{"n_layer": 12, "d_model": 192, "n_head": 2, "n_kv_head": 2, "head_dim": 96, "d_mlp": 384, "vocab_size": 10113, "activation": "gelu", "norm": "layernorm", "norm_place": "pre", "norm_eps": 1e-05, "positions": "rope", "rope_base": 1320.0, "rope_fraction": 0.5, "qk_norm": false, "attn_scale": 0.102, "bias": "none", "tie_embeddings": false, "parallel_block": true, "init": "uniform", "init_std_qkv": 0.0706, "init_std_o": 0.0, "init_std_up": 0.0706, "init_std_down": 0.0, "optimizer": "ademamix", "lr": 0.000756, "beta1": 0.9, "weight_decay": 0.18, "lr_head": 0.0103, "grad_clip": 2.0, "warmup_steps": 301, "schedule": "wsd", "decay_fraction": 0.574, "decay_shape": "linear", "final_lr_fraction": 0.0, "batch_tokens": 65536, "seq_len": 1024, "doc_mask": false, "train_tokens": 436700000, "steps": 6664, "dataset": "wikipedia_en"}
MLP neurons of a small language model. Each row is named by its layer, matrix (up: input weights) and neuron, and shows model dimensions 32-159. Each number is 500 + 25 x the weight over its row's rms, rounded and kept within 0 to 999. Numbers have three digits each.
After each neuron's rows, "fires after" lists the tokens most often just before its 100 highest values on Wikipedia text that the model never trained on.

L4.up10:502515508431481458508462579469526527488435459495515515496493531510522474482495500524491467543515507488510517521507511523536501450500514513493496548473498515519500481466520462492503513477491475542482527496465483507538490460533515499461482537506466505478495514500471512494527545470546496477510537510481526502524453499533512464532510462507483469526505491490508516538484524537520472485507
fires after: "\n\n", "\n"

L4.up190:479544528463499534487510520482572499476476497519443474518505567443475489512472474523487525503513496480420490527535498535490459467477520495495490499545506519533474528501479524470476497507507507507532534507459482481478493444494476522492453515515491505455506484561475499525500483508507470504467534500501513468538505519507496512537510489500513516510514500467499487491480451533508497459486
fires after: "\n", "\n\n"

L4.up95:506530525504517511474500544483503489519461493554490497495544455458475499478505510475461477466507502464495575490460499507493515518461531505500483518535501517466510464516546491521484492464528555529504519476498482457406513523489473467530479508520495471522559523501492497501513519453522485512471507513546539516483501448517499511537474498502510511490509510520512538503533499518473489469522
fires after: ", ", "\n\n", "in ", "of ", "(", "Synonyms"

L4.up5:478522539484513479503468503489508461494565501494555497494451464530469455513501524483497480529491522488488520524480504440500547520462499517490486516487549488475524479495504514460515500485510491514496499519477516463528466478504478497454527534466497519505474473487468497547524528517504476462440513486502510508528524509496525505452534503537491494472486492532536496499521468517509518468461
fires after: "the ", "The "

L4.up92:511546524524519495487446486473535484509474488495477471500496505503519517470539487489522469452465497509524491481470515520496499534524538506518451484482525450460502501483551477505521508491470455482477495516473466466512513454477460491486511535520515524492498504492516525518500486504552485466493531471514529504527483513522500452505490489484484451504520487503527529531499483499461522472509
fires after: ", ", "in ", "United ", "the ", "(", "of "

L5.up66:511453512450470510480503531449535491491508504479513510539507520532467462519521499482476499515522497559470508478472496498527543498440503514497501506498517480500482517464520492497491422471528486482526510481523515507488526498507461507458514518513509483487466532493458495481516504447507485498459494518542514533522545466497518500473520496505516509503450488542477507468543449491530451516520
fires after: "| ", "\n\n", "footballer "

L4.up352:440503508495447481484516482500553447514509515506519488474473532513446495522519470499483489485500480531482527483480495510482463515521495534473505496508552460487515491445480525490503514481481457503484528518493534498537499482520474486458510506449520552470445508504484503510542493484488494465460530470515487493501489498518470541498509513501503486459473497525519512492575475502480520512500
fires after: "the ", "his ", "s ", "The ", "her "

L9.up274:518501513436521487501504489474493473449510537497485516520509517508490529478545485468507449522506525552485505540494519493430484460495504496519505481508529497490508487465472496495488486518470523435508488498469484520544495487479515559496485513475533474505530479448471489486498538504521481522506518519477470493535534467521466506515494504528536464484474525528514466546486507488482493509522
fires after: "\n\n", ".", "\n", "to ", "=="

L2.up75:491461495516502496516504534481523486548467453493483507538513464536471513481537447506507483481530494505517522537498530506513528459480536466523484513490463474469511489482514503490520463512535511532477487475475473518475509496484498490448497550500522520502516481491440480511540494466481476471460560504525514496493552499494486522513503485547529504474516508536508519526534545496538483481459
fires after: ", ", ". ", "that ", "where ", "but ", "and "

L2.up144:476520505539541509518488560487509464500504524543514504489489473494470499465521503509453464481506486490497491460516501521464494510473509494455539520468465469481501493467528514496525524469463444488487495489498490472491535515518500502498499483443476513511525479488496508455511526541549452476524499524489474506555532512513510507494496548449481473462542518495493522518516522473490517465506
fires after: ". ", "\n\n", "\n", ", "

L4.up43:509509490512475473486518534470547485491534497492501489477512528509524511490517479473471481502490438484481518489507504521508500477512516524477438517492529499496517495472525468497492560465439471488532509520469501492510528523487485515474531520469527558517543489534485553494532528472535462509506535504536512516532509470526554487482527497506505486500522541494488499506487513517468499490522
fires after: "in ", "According ", "to ", "for ", "of ", "according "

L4.up160:504499473485522465522502488494492530453545475516513481498505507518487525481493511484450451508469537511508515501466461466536505482497463507550499565471497522499485506456489451531527512514503478497507521509525522506450512484510495524482487504494474517501514487444466536489518482492509461529473521538470529462542463508538478530499490469515523518479495491536463498534474511534499456462489
fires after: ". ", "\n\n", "The ", "the ", "\n"

L5.up57:447488509497438486518514501456497492522513469466506506542494439519465492500519500499513500516509450498488496541519555514491494507481490509506504520478548469482508483474534495497498471451531519529504527519466506476510507505515496496475510495470488520501489473513490504489570486492480474510489512497491502498563511482486455500506509513522492498475534469489544473559505452498511515503521
fires after: "the ", "The ", ") "

L8.up76:518517503486509491445519568522497518532460469498487478507513486512447485470498493494465471490491514464459510443476522498477522475437505488516549540515503490488478442521528478523484481516496517527507530519471485502500498495492479522507522512457527506524515547457480489471483484466485475508519503534477496520526483502513487497519531525533477514498465525499520493543515510482548493501484
fires after: ". ", "\n\n", "\n"

L4.up248:483491513504557486583469490509468512515496473517494506520499521508474518516534498504492480514500526446469512538453504483503477466528520481518487529496490517497501490469544529523527497500454498507505520499488477484520518540485516510470470458435532495502534463532465495482487515538517476467498519474500513508522488524512504558517459520511520480495479487483520476496539522503516466488484
fires after: ", ", ". ", "202", "201", "197"

L4.up223:498547523499450497479484502498532497488487496536540495488470493486506485456542506491482527513479532487492507472519495538501478497535477476506476485472501484495546517494537509502473503470485469527501540499500472472468510545529489498466471556472500498454498527448498512492525547530526504465505558482484500520525516491509496511582491465503548461496521490490455490488502460530476479492516
fires after: "the ", "The "

L4.up383:451506515476488482515463475455487484513513490537546507514494516541488474537562482513476489519511460461497516506473525459488516519499510523447502538500514519523491543480469504473489491490520485525506543482476503481530498502487506487444500489469537514512470510565474497513557487531474488480503516483523520498560530496511514508573485492498495497501497549521493498516523492517550508528483
fires after: "the ", "The ", "201", "made ", "-", "–"

L9.up101:513515496467486499489522516492522472493514538506532508495480496527492509445513494478428497529481465538525484475455550496534528452476508506511501494515494456489476505482543513496489500462464509503462474518465483470550516506499516502469550502464484529520511513519464455478480539464510485523517517506474471488530475492523484528488495539510530496481490485489543519504506523504525520477474
fires after: "\n\n", ". "

L9.up359:479498478469502504517479524515490488496493472491466485529555563488505507520502501496516472490468529479494442483476517477464477440506501492510518505481474485514524508483526484515508500500502469532439492521460514521527508482495506535467482469493516519539522507514459485501497540493531474521496527536483516489494539501490473496544553486563529476473534519489510493486485483478488510490489
fires after: "\n", "signed ", ")", "; ", "\n\n"

L8.up39:511490488482468461515476511501486462489513503485482476532531501445519532496486496519513464506543506506455479485497520484538465469449519480526517541518527463483496509484458458488482514483483454486505516533508468495526510489540520525492485550481526513468466488523439489485503477517484487501497529495500525516499550504546479536515492493494500493489518501524517547505478449520513445507491
fires after: "| ", "; ", "Ro", "00 ", " "

L4.up365:518482501494507492532456513538520483507478501482550484538493471533496487486542457484512514499514507457496553523491552513517516500499544519476483544486501477478455484514526468530525528469507495538480521503479548490505504422465491500506528523462517526464498502454496525498484509490507500492491530527548478515500503513506502492489473465545499513505510513508491504529480499495496505484468
fires after: "in ", "that ", ". ", "but ", ", ", "In "

L5.up337:486546489473503491536503528513531517537466495502509443543513507504526463462481445496544509507491473513486481478501453520473537492507482490501507509452474477509500479464544472532526533520508484524497508543475492521469505471525449529522468500473477505471486501505487481450507502480465476512477511473500505510499521461526500512495430505523507503472470471508490522551492495488476519481435
fires after: ", ", "was ", ") ", "and ", "He ", "Ro"

L5.up243:515577472486469478529450522493506496468476511532510512499497493513457477518574497490480495507501485542508513526503475505502474494463508502479508515530511478510506490462541510484528505528525504504508526527512494511469550485585484500502517484495498549493507509524478463515489499479498529473496534456514540493526512496494516527457505521520553523510491504525473502491495470471529471537512
fires after: "the ", "The ", "Early "

L8.up121:474533517479440495490540491512478532517501503501491472535516497490524556443474522522492499498527526497494503510480522466514509505456518469514490499486490544520517515502511432459472488458493486525526528516497468480491476461524506519510466497478506507525493533499520498547496499514496475515494492510498545523494468418482507497495494517529519482502514496514541508531507510541507469530539
fires after: "| ", "00 ", "on ", "the ", "On ", ". "

L2.up313:502511532485532500538471499468489515532516508496524504476474466517445482446497512492490477528469526506516531499485472478505509552493523464520481494531527463491495473492549510506519545478509472547528501478456496487507485438474459513449481475499502473503481518483496502474508511470497488511474521517520485534480498526507509522520505535509555537474482508484489500490502528484467540505479
fires after: ", ", "in ", "of ", "New "

L4.up102:466532480499471487491519539496492493479504538487493482492485558496525506469493494536475508516509457514472508507492518513520474465454496515495452493499539457525481482493535476528529490487492473546525517500469492521482494466541503532525535488483493510511495507542428505455525531489495474502496515473487512506533501496541500511523489519539539498494518440523506530546519489498522515517496
fires after: "\n\n", "The ", ".", ")", "There "

L4.up154:502509525499507489542504499493496467539482521486536487504517578523474539420502513485494485561473480504479525525481486474510539471499494482496461483481493497528449479481527502519473461504519492478499498498531461500533547517520468479476483511501525487481475472515517527523506494490505527484456504490474498540498553475535535492583558513499531518507482477494516562504501494458495479532535
fires after: "\n\n", "| ", "(", "the "

L4.up201:507544513483450494516437487469501506484494490501466533508481514470527495518567507473520486521485474501492514503464499497482498524490531516463481514543551505471491523489496533500501512493466489516491504509488502475516467464510458496426509491466537515498531533504523500456491522510539488466500487498515481562582514505507520503496528522526492526469499491534493519546502480523545498527467
fires after: "the ", "The ", "that "

L9.up19:521477489480536448490512497483464520563528500499440499519522561462478490501547542509463500522500481460476545482490484493470494532466498503478521485542466477474523484509507475456528522517484518504491476469515485477492519484483471440524461527486512490475529505505471501469527501517490504496503494515469501497523540479500512545500485541526525506530494555508499498487537538524510501521520
fires after: "\n", "\n\n", "| ", "Team ", "===", "=="

L4.up49:483498477515533516490486546513507501489423452526505495499461456515528485493537455480501526518478493511457528437517482535527526476515480472466520553522530509498493451507470490518516542489467463535529487482459467484528486518508509498525456480522498535473454508517498532504527550503520497468486518482505487540475508514502490484488513491505502451498469499527455475535534486517521457472484
fires after: ", ", ". ", "was ", "and "

L4.up281:519520498506476471554453496541491541568481476507503480502467484517447495490520486497456506477508480502505483519502470494524548467512512478482515546477556489520553551472489521503492492471501469517502495528520486478500533495470479475462522554482544518465521521545466515499508465513480500499508542465494502513507490478530496496480479522521514487488482491472514513511513447503538493506509
fires after: "the ", "in ", "United ", "after ", "of "

L2.up207:515503537510496513467505535490500488522525479479453476499470503492505515494518529505531503544522496488495530567471495469509513501490433500502472533504520511500502479461515455463535458501464534480475547528479456496505470503489485500481443500505500465498523503492458493448517523490488511526507550540486514533538503474473526551484457489521493506492514493513503502480538512526509501537544
fires after: "\n\n", ". ", "- ", "the ", "| ", ")"

L4.up229:502526499487492484486466543482501461497489486498542499513531516439530515499463493537523470511470487464487471448488514474493513506467493494565498521551481460522490510474494532527494468518571498468475486527490468513552447519489508531462473509483478480483495537453499497482535542498463463485488519507494515557485507460524511512529542509505486490495496521500495509492519499540509512530527
fires after: "-", "(", "was ", "two ", "a "

L5.up358:458496488465476487563461468496522512492501495519472516470484524478510499505517503468520500516476504535527521524481471531476478483460441522493543527511502520490520524491490471523495493457519461486488546476494497472485506463530496534506514500525497487506531502479486509479479506486455474481498512460507493513549499477538553536503507506532532528455517527512504481539497500497500522477461
fires after: "a ", "the "

L5.up191:484503515520446508524489501474516488472523488526500469499477503467466527505490497516488513544470430506472519508495542551498501485477496460482485538551537505497540508511493508483496487497499512465472519500484502501507464512508474540465474483530466505499496505531497540459558515465484500511488520506491529506553478515559507510545486447526504451490475514488506529473501449528497490514486
fires after: "a ", "an ", "-", "is "

L2.up46:488477487438457447538525506520494540502506546500476485529504499464472470474472465510510528510536508521501461482520490475494527488491510502491495526513494454461469507442507522501463555482518488492489517500486504530517491513513464510507485527477489521487469467477474495484505506509502437499487553515492502475530531518496518464493485536479481497504501492466508495533509473512500459525491
fires after: "St", "D", "Mr", "G", "T", "V"

L9.up215:458520510499487469527516510509510501507486537501471493502506535471460456504517510495506520504523440523470481486506480507545487484515537515484447492541509508482522527504486502542459536523466483488539498482517539529522531511554490505460493540514523491500483500467514480484486481473538514488488517532499533500517479520450493491472499538506521494511433513535501567520474471502553460478509
fires after: "G", "D", "J", "d", "b", "yn"

L4.up59:459504458498482483507440516544517478481502526525534514471493488498514482469581496491482505505436456536472508537488497558492488496519497546473477528479536449514512512546481515489478509471488477507496526509492502456508490520502539516473509547500493494547490534472490535451478512480484516483479525512475493488514516513516489521530496511522489480499543508466465511491491462493546518537522
fires after: ".", "the ", "-"